config.yaml
n_layer: 16
d_model: 256
n_head: 6
n_kv_head: 6
head_dim: 32
d_mlp: 1024
vocab_size: 3119
activation: "gelu"
norm: "layernorm"
norm_place: "pre"
norm_eps: 1e-05
positions: "learned"
qk_norm: false
attn_scale: 0.177
bias: "none"
tie_embeddings: true
parallel_block: false
init: "normal"
init_std_qkv: 0.0312
init_std_o: 0.00553
init_std_up: 0.0312
init_std_down: 0.00553
optimizer: "muon_variant"
lr: 0.00488
lr_mult_o: 2.0
beta1: 0.93
lr_head: 0.00751
warmup_steps: 200
schedule: "wsd"
decay_fraction: 0.892
decay_shape: "linear"
final_lr_fraction: 0.02
batch_tokens: [32768, 65536, 131072]
seq_len: 1024
doc_mask: true
train_tokens: 389900000
steps: 5688
dataset: "wikipedia_en"
MLP neurons of a small language model. Each row is named by its layer, matrix (up: input weights) and neuron, and shows model dimensions 80-207. Each number is 128 + 24 x the weight over its row's rms, rounded and kept within 0 to 255. Numbers have three digits each.
After each neuron's rows, "fires in" lists the words (lower case) most often at its 100 highest values on Wikipedia text that the model never trained on.

L5.up884:104121114123136120120112150148134133091108118154159117158135111136117156101133103098149117129130123150124123147157142145150103140111195126150104131111120151106123178151124080111111109131115113163133139165170144054133116164131078148124125128117128112150080139115133158095129133152136099131128160160112147149078086083097123127151118122118155150141143168141131116147098115135150146151143
fires in: "to", "since", "until", "as", "than"

L11.up503:125116121125120092107158165140114098120095123140093151143148112121150122157119172124105125163110146138096110146130116112077120131145151143168131105150189091120150128142148163173150113101124133128140133128153123128110111135122091151135166140164140166130114136101151159124163080153101106154128073139125144130142178112135145143128125118112128173133128122102121127148156158109140095108148
fires in: "an", "east", "books", "eight", "cooperation"

L11.up916:121130153129127121070092158078101074128109158130148137164144126086144137136148091098152124133082107160139137125095137129098104141180144115143102123128151138134109146166167137140133127113137159154119111131106109082140086156101181120132157120128100151152149117144113149146155092105123130154194089126081129130084120156100113140110137113134130130106122106104093169164139121133110112143099
fires in: "an", "0", "jean"

L5.up218:111132143146095183147132114111118105099096111121175135136149106149092146123153135098104148154142147156177103144157104113099160139143106141140080116143147082087150104126107110124115097100083086138182122093102117165110165128117070109121124092135150110097116117153134124172126159115165046126121151091135161141118107158149140077096130114140077102167144133116143109145133144150108067155117
fires in: "of", "s", "by", "from", "climate"

L4.up638:139115141119149121113141120146138136136141099153131148124138118149145139085138140159104148145157144107079131138126148172119167115123133142122128079153156117102136118142109105130101099143146123140118074154159127139112126148184119090095167097170098135167124130192181094148115126127120135100098136128144136094139175137088094087125164125130156195147168109095116102143125124143150084096153
fires in: "of", "qualification", "chief"

L7.up926:089118105119076063154167113139111139135140121125164163140152097131129110149120088082151160158104100084129139097090091156134152173130123105141118094134140165136106089115119120129158121106137147108112104145154132135143121094099111130107156158148139147132120096150137136137116180102152098124124151138148132116126144183138111129157107119119115122099161083136101148077129159173121136108085
fires in: "until", "the", "in", "by", "of", "early"

L2.up682:117145155120097127106154108160124107150108138100149120097086116137108130134122112125122122158078156118144140124119134126113160123138149182163124185117169164101113150124144154143175159121100159134109140109134137125110117063137161138105132136109138138120146118131156120125126172129156101071127124113100114131129126144149140172134156112096086118125101076131085106092145134122140124130129
fires in: "in", "boston", "high", "mostly", "non", "is"

L11.up238:118068149114084121125125130122084114154127123131144143159119108160119155087106146090160141160132106147145112130110129169157147156091193143126120138140145073135101124129109096151136088135109134096133123099116104101132097120158108133152169101144113140115159129140150084134130102108206093163113157144109115166148132140107125148128122135119125154164140118134147077154134136153132124130142
fires in: "of", "by", "with", "from"

L7.up167:154089140162113150091150186152130115125165136144198108090150116111149133145114148138156168101156145149135139107125124138144104111153141140145132124128102111122129132126169113131138136111104110118086094124110115100107134182127156129124148122106093110153138111146101122169104087137129109156100167075136146108113124084081126124118138131164102087157141116116101108125124122101128194141077
fires in: "one", "anyone", "his", "give", "our"

L5.up848:090101130120111135109127112112122122102145126098145083083133126130115114134103122077144174149113156132157064104119089172156134157131216166075131117139141111102138128110146129117153141100132146138091106136142174105122108138108117148159126115138150134127135124134139157123138164107126128131140125133186156109154110090097132112145103145162140089136134098139114163143091142115126116107141
fires in: "of", "for", "the"

L2.up783:112131152129117091133130145143153163118114110133111109127121090139079151106118125095139102127098148116121128102129097106146105126153104156099146130110138116126097113133127111128151131115147140136167149124130097176114164171094128146153102141170113145139137157096158161140133140105100139101127172154168079152117113138176154160128136119149135097093111142081141157121128104154134111112178
fires in: "from", "can", "is", "to", "with"

L7.up710:112140154063121129135143096176124107085109153158117112139105122148111092111135156145126135162126125137073102131126153128138137088115121155150133136075086155116172173143124158114099148128133130103115091106180146111124107139121138123128127095108131140158122160124121126107150092102142179058142149163091167112106070121151131120167129074115120154149097151153146158099148128119158113120140
fires in: "was", "is", "the", "in", "most", "supreme"

L7.up492:123134109092133088117161147129185131146130118145121101177123139118069147128144156123120133146116115113129098138122124155125146126113141110112137147139107095130155144125085125144133146162086132143153152111121123133120138140102185105156147137171117099090130103114124097089115075168083136107118113156152121100084147137126132148131119144161162147104083120094143143105113137134158131124153
fires in: "with", "to", "within", "among", "in"

L3.up592:145162073117152174114151121142136144146098155118110069112109194114143188176110115104097128121143095143135108092122101109125144123139142124136119101103171116122121131123142093115152144142139122136137149134110157105123122099129108116162142150123126145094126133101115125090109134114138123121147135104132111091111140158128135150109158160097173062146162118201133145117133139113121104124119
fires in: "both", "between", "arrival", "convention", "river"

L11.up772:093097135105082150117103079153117153082118105129113120095124139162099131132099127113079150120110140142126127128156105120109093123142159088163138170153137160131131125131152089117133094140121079074132092147140126158101149136073115149171124150096143156145113148153155167100155169102132140126181066114143110171144116124126130156121108150146148147144116121118136095118162082157140133094122
fires in: "to", "also"

L11.up285:113123175136120133130158107115142096093132109100100169153099100186113108128119129139118116109116128093113157161142151147129149096132131115147134180085080170120135139097121083119129110125118131148156107142138124097115112093131144163154105182130138128151117144150148123126143129126145079157122126104124112104093158082184145147172104143093142169109087136121160135164180108142129105154125
fires in: "that", "only", "to", "thus"

L11.up509:102148140091155124156120115135134116126108111087131095162098109133111166143094118100093125130135091126127143142113105139132173104134138137150176202142147113155148153081120100108133117148163085163188079173110112097140134096098130147166126139176095138147130131140132128089115083106141144146127143117115093148185095158148117121137150135154140103135137119136095114130137127115107113140128
fires in: "some", "between", "all", "two", "by", "both"

L4.up902:131107115135111120129131098139110117126137123188172130129123177126124146116105135096150115069086166109105175148143069125119138120155161127152138155129146142113127105126167115100089188173129143143138078134108150138132141151130140124129124103136110127092119117140102158080100088127125125154117127117121106136123140117154106175138135081150140143117103123117105174139153158160101141075133
fires in: "she", "he", "1995", "this", "1993", "1997"

L6.up883:102172120100131112140109151136160119096134144112155086089068127136183126108116114135086132126125118106147103145156112152137158188145167157140142082127104137118114099069104131114105090166123076105132114126138121161078107128120093134094126170104133140142118116128153150117156128127125157101135102138124109147147113084153143138153103146107084122131157122116132138142126133126149155114149
fires in: "to", "will"

L11.up610:121092102116099135172126097131150090103149138128156104149122154091088125127093150106126145123135138139119131118099120170168133097122116117165139139092111093155144113144131106108134106103160157129122088105101111106081163134152100110119177158088114153142116131128136161148140140109106177125106157142130111091135108144186094165114140130093117150141108112162146137096109125120144081146119
fires in: "of", "in"

L5.up834:155119107114139102151106103147139142116120141156140154123101119152118132168133127089109125147117141158173085124117104076140176160124149129101134140114113165108110117145081139097105155122117124105195125125122107143113106131148094128102103119132128134119160147132119120135181122139146145158117103130068179125149174149119140163118118129122131120130142147090106109148177128109134127148101
fires in: "to", "and"

L7.up27:087120145160107123165101125174150119097119121146125083143113147170127117115153178138153125180162133125113110130110148102172112115115104120143144151070145120097136130102135136133168154114153143100123144114125123172137164114156152119137134145130100106118095117075109139084153160173125178106096137157134079116088109103169149112073104132144163120140116127094108173118115118174082121109109
fires in: "in", "at", "during", "from", "the", "to"

L5.up275:109102119105117106105118126157173117126141134133144094140143142132140141150099136122131138142149152086102143142114110123158125130108132167143106112152098131085112115140134110086079121190134128116163160130122124119124131143124108130112094140109135137095163161143121099136136137115145119098108176131127142175122114125128151108130117097122163082161168145093152102161137093138175136136110
fires in: "to"

L11.up227:130158129142093100134152160096117129134149160138177126175160121115098135099089094138116136163116130117133139092132118119131096112132110134119149081129099135131123103160150164136175092140092061143154130145125107099144160144113140163152182148154101129160123147148108131133122123112112151113162122166084049152106131148154091110156154128098140153069093107137114166121110162088113144128152
fires in: "a"

L2.up882:110123097119117106120140174142146078142090126142122143159147083116116147134145147146098102159077099142138087095113146105137160118167118064116151158129127172117149103168118119098133148086166150144171117131134075111152128128128171141088170156122137139138146108136128120147167137137155113137111147144155109112101124134124171140139107134126136085114144148118136145140097149107218127129093
fires in: "while", "when", "after", "until", "before"

L3.up1014:119136095157127180116109078124146146148117135132095159120146155088130119123094114099080120124146144134138155113153118128142145121142096129137134133161133141146134109124147132077153143152128049118132117159087122171148115128102091121115115118121181122124167154130082148154097118136107128148112123130123127152092122175147106139136084117103106112143117128152129142154135114170122141108118
fires in: "he", "they", "robert"

L5.up872:130100109118125114161124098120186110093116112099103148132134154120096132100113202104104102133119105112160137145136091127093164107115153147142098151153112146138142126140165113125151113125163105120083133124100114133131165087111115154137121150147144122125112123150148155103113148145149146130135104191136124141124137158139089173161173134085131125115122106153118148143135154164111125187104
fires in: "in", "linfield"

L3.up134:115151124088131134129101088125122162136164148116128097137093116143134126140130117124177097160083180134128158071113141127152128089136140172100112097123172171093125093122121143128117098121166122081100117123160113103159117120116120116124168136147143174153145080154092151120087145113103158112095115133156118153135112170162155158097097115135108089161147162081151157111080124136164102128098
fires in: "the"

L9.up428:121138128118135135165142141090152134103157139116125110168128121105127124132119117159121141145146118130125114128104099128091100076134092109106144135178115115155100122156149132172169145117104103136130128141155135109123156141144142113134121133168093126112128120118143169202142121133150109083144083156124092125120079150125124139098106181102093101111084063116152170092128161143137106139129
fires in: "a", "over"

L4.up772:108126164130183114120148121152107119133091083129085146161085142103144117165110141108112139124115157151115118129161113172112164138110105092164101096109170109151088160113092115136161124116129157143165116106149139119099117130137150147156116102174142112153129149135106115133177100098167096107079130152129107139137150170101146137086159157143099173125107086141114090125126149157089149118156
fires in: "of", "which", "it"

L11.up970:126149117126128119114189124153163159099149100146131142076162117065104144176103102142121137119111125152129141084159122160119137093121134128118143142157135124130139111110155133163141142088154078163131151133130140162144156115152115107143104158120110170147118138144128130169157120144111131116142135125124124136084090173128130119154125144119187144108106106148128134124077086136138122171152
fires in: "a", "this"

L9.up239:108143127145108138147106128183125155107111139110122139085131106156153108123119122180153128112105123124093140105139152111147098182120157137111114103084122099152145141132161137158151144138102141115195120131116107148066139104161141065133147135142084153126143125130157115141135124128064141138113125147107134109128139141134116107105131090149159117166122130098115105169108107144148104129160
fires in: "an", "fragments", "close"

L4.up809:127131128087150125098136112131131121144126092106136161137137154086125137102137117148133058134151122121154084092110183077154137083118132109131171134152121128119134129086129164075170159164133121108132124118161104173083091116119128155128100110136170101093116168146124101118140120110112129164149099130092101098105163146127124102093124113081071134143119170121128161143162130139176178146133
fires in: "also", "main", "became", "set"

L5.up131:130116105077134163155141149139099105099117159133126164157084154117154106101123133145145144102145126122130162155100123167079145114159141150132104112130111123108155068146143118145117148152155108140160144115187076112104148169094157129156103087104111153119130157074140109120139101099148143110117081147145127097133110161109138124140131119166167113091099136149131109117146114162164132142156
fires in: "s", "of", "popular"

L3.up34:139117116136128101138135114157149095137133057151111100165095103136110095192145097049105139107082145084154128127114135127134123121184114121129128146127120129128162122118116145115106153118105130108134141163140150107135124132066106111140168102101127153140084127145134140138157153099106135099109120120168114124130084141116158112117134125077099106188160158124110148118148118155148123132110
fires in: "would", "will", "to", "war", "may", "empire"

L4.up72:118137104132112089144125146099129126104147124140161172137141133108110140131141176122116131115131121081125084138161149138133176139129132164143131077122138139125142131109136092103073114100106075130132088100142091106141142093139118115108176121151144131150105113150148097117138134192144092112128117096112120126125124172099176126136136158162133116122137163150139121116139126121112136097075
fires in: "from", "round", "of", "by", "st", "de"

L6.up995:123134182177126161116167102189147145125124133119161156100158122106140161155119150091120120133119135100112129145123110121123107093115120138117127119112100096137135128140125100126153112120117104150154153078111095129128138157128116129141106166137167063085158113130159161132163123129154066172118142145115105123092123106134165126107139142159092152191096168087135107095163143067113137148159
fires in: "in", "with", "due", "by", "from"

L11.up346:119151128157135082126106171143118106127094131136163137121065122132144169116123171132160121142125147159128098070104134115120115162143156112074101098144130101121108144151153124183131193095135116100112128139135130099115080152131070142144168138135083152149122133115163109151139116115167149121109090111141117125119152139151124135122091162164139143190134157124076150147144118161104142105103
fires in: "an", "his"